{"num_hidden_layers": 12, "hidden_size": 448, "num_attention_heads": 7, "num_key_value_heads": 1, "head_dim": 64, "intermediate_size": 1216, "vocab_size": 2048, "hidden_act": "swiglu", "norm": "rmsnorm", "norm_place": "pre", "norm_eps": 1e-06, "positions": "rope", "rope_theta": 10000.0, "rope_fraction": 1.0, "qk_norm": false, "attn_scale": 0.125, "bias": "none", "tie_word_embeddings": false, "parallel_block": false, "init": "normal", "init_std_qkv": 0.0142, "init_std_o": 0.0, "init_std_up": 0.0142, "init_std_down": 0.0, "optimizer": "muon_variant", "learning_rate": 0.00701, "beta1": 0.9, "weight_decay": 0.025, "lr_head": 0.00618, "max_grad_norm": 1.0, "warmup_steps": 200, "schedule": "wsd", "decay_fraction": 0.803, "decay_shape": "linear", "final_lr_fraction": 0.1, "batch_tokens": [65536, 131072], "max_seq_len": 1024, "doc_mask": true, "train_tokens": 602200000, "max_steps": 6525, "dataset": "wikipedia_en"}
MLP neurons of a small language model. Each row is named by its layer, matrix (gate and up: input weights) and neuron, and shows model dimensions 0-127. Each number is 200 + 40 x the weight over its row's rms, rounded and kept within 0 to 999. A neuron's up and down rows have the sign that makes its largest values positive.
Before each neuron's rows, "fires on" lists the tokens most often at its 100 highest values on Wikipedia text that the model never trained on.

fires on: "aff", " Ni", "ni", "ro", "le", "N"
L3.gate826,264,258,213,190,259,168,186,160,177,195,182,216,213,209,178,222,246,149,213,196,253,164,217,183,229,256,157,218,214,161,84,210,279,193,202,252,246,194,227,167,184,129,174,227,175,177,305,178,207,157,294,267,164,240,228,280,239,243,287,243,160,226,204,205,120,182,234,226,269,285,142,174,213,240,228,201,262,196,235,224,196,223,180,195,251,203,269,205,226,279,235,167,235,273,178,209,235,199,202,192,113,237,159,112,179,177,160,184,178,206,168,195,138,208,234,195,114,182,240,167,230,260,202,178,162,182,162,213
L3.up826,184,193,189,176,223,229,192,221,231,183,186,167,161,275,175,189,165,205,131,252,107,184,268,246,189,220,250,246,160,214,189,300,201,135,206,180,185,133,197,142,187,181,252,160,195,221,131,231,200,192,153,163,228,245,196,196,217,218,130,182,228,195,141,112,170,268,196,234,172,251,243,253,231,142,210,253,223,243,161,132,180,238,230,229,173,153,242,225,203,199,128,195,159,177,224,235,179,266,202,230,229,101,247,191,149,190,209,199,183,239,175,243,218,284,251,198,217,297,208,165,139,258,221,195,287,142,213,202

fires on: " |", "\n"
L2.gate206,187,223,172,203,217,258,159,159,143,234,197,191,150,173,181,271,269,259,219,197,223,177,200,234,177,240,283,272,210,203,148,284,198,189,253,215,211,179,118,251,198,222,244,172,193,250,237,197,237,226,127,245,256,177,231,209,229,256,264,210,188,257,209,222,153,216,247,174,192,193,155,284,205,161,143,121,257,178,173,202,220,177,150,202,212,163,217,196,210,196,183,201,258,162,197,190,239,164,221,170,118,222,241,163,148,239,208,222,159,216,132,199,266,233,212,159,225,238,124,225,232,239,163,193,220,211,234,137
L2.up206,232,210,183,155,233,231,164,130,192,193,230,203,120,182,241,209,223,252,180,187,282,151,209,192,188,287,253,243,198,222,217,241,155,219,225,209,234,224,143,214,228,217,206,186,165,310,254,182,238,226,192,230,207,211,201,198,273,234,197,190,186,278,204,198,186,270,221,147,184,238,185,248,220,170,205,170,238,195,201,199,229,159,219,187,214,191,204,203,215,252,207,134,215,177,174,236,244,239,153,177,197,165,226,197,201,226,237,174,173,219,204,198,257,160,205,139,156,236,44,275,239,217,165,231,210,141,184,117

fires on: "s", ";", "p", "ary", "men"
L2.gate924,231,234,201,167,211,242,218,192,145,208,253,283,259,237,126,188,200,182,259,191,139,156,269,207,213,209,180,139,191,218,162,216,193,165,182,172,189,146,168,174,184,224,231,259,215,237,243,259,169,262,178,181,223,218,145,220,258,148,193,220,224,238,193,176,137,246,249,197,241,199,197,218,248,196,202,183,239,249,248,215,192,208,222,202,276,156,149,173,250,262,210,148,153,164,186,155,281,194,142,224,164,191,165,196,253,159,202,150,158,215,182,175,187,183,215,217,301,167,230,185,140,167,147,276,160,219,164,253
L2.up924,251,186,135,132,223,235,245,195,207,215,191,209,178,196,172,200,132,241,253,176,173,200,177,226,232,196,191,175,203,170,187,213,252,203,186,174,206,169,179,176,210,168,239,213,214,245,227,258,164,238,252,146,181,225,253,254,219,181,189,176,228,245,189,164,184,308,210,265,247,194,132,220,236,187,190,189,199,236,227,222,174,224,154,164,185,122,222,218,210,227,218,115,177,144,237,223,306,198,204,224,136,176,133,152,210,151,141,158,230,198,146,180,211,265,206,206,212,162,217,224,120,205,191,209,180,292,195,295

fires on: "it", "ed", "et", "mit", "posed", "c"
L6.gate329,189,202,245,170,183,178,208,223,224,219,210,183,201,209,169,221,212,143,177,192,143,211,238,150,244,243,207,209,186,228,205,192,214,226,174,139,229,281,174,157,169,225,208,257,200,163,177,173,247,272,235,127,230,211,145,134,149,198,243,233,196,210,144,236,172,151,192,184,197,142,179,172,298,210,148,190,201,197,161,188,183,160,283,249,123,210,276,212,193,196,190,80,182,196,201,195,172,245,159,277,197,202,315,205,226,226,186,233,165,216,207,233,217,235,195,326,160,141,169,200,272,206,129,189,159,287,208,210
L6.up329,225,199,147,210,202,214,173,262,250,191,230,137,192,78,219,237,175,191,191,280,288,250,210,216,181,290,142,236,160,201,203,218,215,250,177,195,255,303,201,238,214,201,164,191,252,226,206,109,153,135,218,159,153,176,206,194,158,175,242,152,184,96,227,209,148,236,266,209,171,239,258,163,162,178,191,218,181,198,164,167,155,179,262,274,202,217,185,293,208,209,157,164,226,169,205,180,187,229,245,182,160,240,203,218,212,253,233,163,93,203,192,198,233,234,265,210,204,160,284,211,170,137,181,244,226,221,220,217

fires on: "ed", "d", "n", "ad", "t", "at"
L6.gate104,235,175,308,143,138,191,285,229,165,164,194,241,221,189,169,171,188,220,223,187,199,174,150,125,197,171,224,232,223,164,196,219,168,169,258,195,179,176,225,221,206,244,242,203,192,281,186,175,211,233,211,262,229,238,181,217,128,164,191,190,88,239,209,173,175,188,220,206,189,122,121,202,254,160,163,145,179,289,218,239,189,245,207,269,163,197,193,258,134,237,115,190,200,229,202,262,229,158,235,132,250,186,122,173,125,179,282,173,170,185,245,212,223,202,171,166,204,240,210,210,242,117,252,179,248,220,217,153
L6.up104,245,235,233,183,193,209,250,178,207,189,181,177,242,230,147,158,221,266,155,162,132,122,206,212,155,153,244,146,194,255,248,144,202,177,218,180,196,280,241,233,221,208,165,161,181,226,209,213,259,156,59,250,167,206,179,315,182,185,205,213,275,178,260,185,193,227,256,221,214,238,192,153,215,199,237,245,176,250,210,153,185,245,232,147,197,203,197,169,227,189,217,184,179,229,214,128,174,213,228,215,204,215,203,196,180,177,255,242,178,180,239,199,168,209,214,216,139,218,155,163,310,155,137,154,228,157,173,193

fires on: " |", "o", ";"
L8.gate44,213,215,141,196,169,240,182,234,154,239,184,248,176,189,169,228,164,204,221,195,199,212,144,196,160,185,229,177,244,257,174,221,151,184,213,179,157,166,198,179,168,222,194,275,154,286,144,216,255,207,147,126,202,279,220,173,210,174,175,124,262,173,216,209,113,214,228,166,135,152,166,239,227,217,149,222,121,205,182,215,223,223,200,187,188,195,247,161,233,174,220,225,221,112,195,217,198,121,187,180,239,177,225,210,155,212,252,238,170,169,137,154,245,180,226,146,233,200,203,267,213,242,206,216,245,179,258,214
L8.up44,128,228,223,209,241,157,219,199,196,206,193,256,280,204,146,187,180,201,209,151,209,185,161,140,206,202,227,245,167,207,216,210,156,207,228,230,169,218,215,277,237,234,160,168,182,235,159,110,230,247,184,225,176,228,200,144,180,209,258,150,220,269,231,187,191,295,186,216,240,167,134,219,291,199,165,221,216,165,227,186,225,189,228,209,202,159,170,280,216,267,148,199,212,150,247,233,121,233,237,175,169,218,199,209,179,193,228,201,134,263,155,206,238,188,185,241,243,166,167,188,146,121,119,240,172,138,170,200

fires on: "c", "m"
L2.gate829,135,215,198,142,197,188,224,245,191,260,160,206,142,117,218,117,198,234,258,246,131,182,179,230,206,238,240,166,165,248,233,162,183,182,181,216,221,231,161,200,194,183,190,221,234,166,206,202,215,196,253,119,246,205,201,155,142,197,212,195,233,209,173,205,188,142,201,131,176,251,137,311,237,168,213,233,200,152,214,191,203,179,271,175,161,189,236,206,185,149,167,55,182,146,288,173,183,173,153,284,185,144,168,161,217,271,230,163,208,243,207,192,240,223,185,196,211,210,214,174,233,224,223,165,192,245,166,269
L2.up829,136,258,183,100,183,175,198,157,168,261,166,165,169,134,255,194,260,276,196,225,173,222,178,260,206,216,176,178,169,241,231,221,203,152,256,222,273,191,195,179,247,155,191,189,244,265,218,161,134,239,183,195,212,175,182,152,125,188,187,210,253,211,207,164,231,121,223,196,249,227,132,195,196,183,150,244,285,174,182,152,194,273,258,182,189,149,220,198,194,183,209,140,175,154,255,179,212,158,189,239,252,193,145,166,258,249,244,204,198,215,288,217,207,183,236,158,212,175,202,231,320,181,226,178,209,163,193,136

fires on: "al", "and", "t", "b", "it", "ad"
L6.gate922,239,168,210,142,175,230,196,161,116,168,224,117,287,175,215,127,167,222,222,244,218,212,145,185,203,161,235,196,146,213,109,232,204,174,168,136,274,226,209,207,169,191,275,200,195,233,275,167,194,198,158,231,213,193,161,158,172,211,215,155,183,148,179,230,182,182,241,131,224,163,166,207,233,206,216,168,286,243,172,109,189,147,238,221,189,196,255,241,121,199,293,124,204,151,175,270,166,145,219,174,148,250,151,132,149,237,235,251,176,201,214,203,229,247,180,244,153,210,261,146,183,210,165,157,212,254,182,170
L6.up922,226,226,140,211,188,199,166,259,170,162,214,165,277,175,197,220,225,236,111,186,205,162,234,231,169,227,296,134,262,208,235,177,191,232,180,189,199,283,217,173,78,271,165,207,142,255,247,244,286,173,187,202,190,206,282,173,156,241,128,220,216,249,212,198,177,205,228,212,182,229,155,177,154,267,178,222,215,278,214,259,144,247,211,147,198,79,204,236,148,153,194,154,276,212,242,170,238,159,250,275,147,238,120,227,205,200,188,166,207,232,205,239,201,211,168,126,259,142,179,191,155,160,102,151,211,210,156,191

fires on: " |", " 0", " 7", " 5", " 4", " 3"
L5.gate766,227,188,182,232,131,275,176,224,183,152,207,213,181,232,235,268,111,174,278,173,165,244,178,219,186,194,186,249,189,210,245,156,231,214,196,179,145,289,197,180,174,208,116,213,161,240,155,190,272,182,176,203,225,133,118,229,231,125,163,145,153,260,236,213,251,195,140,231,258,200,209,239,165,169,215,188,202,151,211,212,211,187,213,166,177,194,142,212,210,141,190,212,144,172,178,201,186,140,209,265,187,145,80,223,196,175,276,278,227,251,156,147,245,180,214,182,227,208,181,173,250,194,222,144,293,260,131,238
L5.up766,213,216,156,95,213,142,190,240,225,225,170,194,165,159,166,188,198,234,160,133,92,195,248,179,240,196,186,133,153,121,180,178,179,248,224,205,177,261,203,137,225,224,238,115,284,224,293,242,220,156,233,173,224,151,205,171,189,244,222,204,231,206,203,266,176,225,204,188,200,277,250,217,274,228,165,172,149,196,166,194,246,198,226,211,170,211,160,228,251,252,255,127,160,196,178,156,209,179,210,196,228,186,210,200,231,246,170,280,238,265,157,262,181,153,186,175,199,163,269,173,122,218,228,241,174,261,191,205

fires on: "f", "ch", "s", "ub", "ä", ";"
L3.gate438,128,184,245,137,136,232,213,210,201,155,191,273,164,206,144,166,176,107,179,210,236,155,199,199,173,254,207,299,119,192,272,136,220,134,183,158,174,171,212,175,177,252,215,212,190,187,151,215,192,226,254,251,185,288,247,187,223,152,250,251,229,160,204,150,184,267,221,211,188,146,201,164,202,156,156,147,217,245,238,165,214,194,230,169,154,203,153,237,196,204,199,169,257,184,239,208,248,160,168,204,213,168,205,150,149,133,190,116,221,176,186,209,90,239,189,185,243,163,207,167,236,167,254,180,212,162,87,234
L3.up438,256,201,213,187,214,270,263,232,290,173,222,200,178,157,177,223,191,168,233,271,248,131,193,222,222,240,171,193,207,207,269,168,274,222,199,144,231,169,197,80,259,201,183,219,197,195,174,180,223,171,169,279,174,204,210,215,197,157,168,168,237,203,244,170,195,249,183,192,162,150,238,144,190,252,193,280,247,314,214,228,250,257,145,221,194,120,201,213,173,167,200,136,235,201,233,214,237,264,193,141,176,205,170,200,173,169,173,127,213,196,158,226,174,232,166,168,110,225,220,231,217,211,176,185,175,177,203,232

fires on: "ing", "struction", "it", "ct", "in", "j"
L5.gate520,159,202,174,180,211,246,204,160,181,253,253,305,158,174,286,205,186,264,221,192,186,153,126,141,205,149,244,266,184,203,247,112,196,167,210,172,235,146,161,197,136,326,196,236,271,227,301,194,233,227,187,211,213,140,226,238,208,273,251,202,233,196,226,252,204,211,189,216,211,196,175,255,283,251,183,217,202,160,201,212,195,224,274,209,180,159,143,260,159,189,199,180,171,204,124,208,149,214,156,119,251,190,200,182,260,299,191,264,165,204,247,229,272,191,231,227,180,228,152,283,189,185,219,209,138,171,166,164
L5.up520,218,199,168,217,258,150,232,207,192,200,236,270,205,162,216,224,215,202,204,209,257,214,132,188,126,149,233,218,132,210,220,131,194,175,190,201,240,221,170,253,195,246,214,246,110,223,225,229,234,208,240,183,204,185,196,287,143,267,242,254,189,191,299,158,138,102,164,194,245,155,190,174,216,211,126,198,200,200,285,243,115,166,222,196,208,174,87,173,233,199,259,125,186,205,183,206,186,210,159,182,192,161,236,184,277,234,118,221,131,196,238,253,242,218,225,222,213,166,142,223,213,167,212,226,147,173,131,194

fires on: "fe", "b", "art", " Art", "t", " character"
L8.gate47,235,121,207,155,154,218,214,171,206,201,192,222,165,174,191,215,201,261,188,192,296,178,148,200,157,162,218,132,152,209,217,100,180,205,211,172,183,170,211,159,134,192,219,202,195,185,207,140,240,215,142,247,283,167,206,212,235,252,237,178,258,146,224,231,190,180,114,198,182,229,232,190,150,216,196,184,233,162,202,126,153,223,247,240,159,154,159,230,170,200,237,133,173,175,198,238,186,194,270,269,205,129,167,256,203,166,206,132,206,317,202,213,146,157,189,221,187,259,168,182,182,188,200,91,146,165,147,202
L8.up47,181,220,265,242,250,179,216,214,196,188,256,204,203,155,215,203,190,189,200,89,215,244,199,157,285,193,146,272,190,203,218,175,191,170,201,196,209,218,216,187,150,195,275,186,229,246,213,143,202,290,196,237,201,231,295,195,203,141,141,221,194,179,124,230,250,263,116,215,218,238,259,211,227,170,167,236,197,188,230,228,188,192,200,185,259,200,226,159,192,177,223,238,193,244,125,220,125,200,220,213,248,221,170,129,231,206,286,187,215,212,204,209,253,243,169,160,229,226,184,213,257,180,148,199,147,268,228,114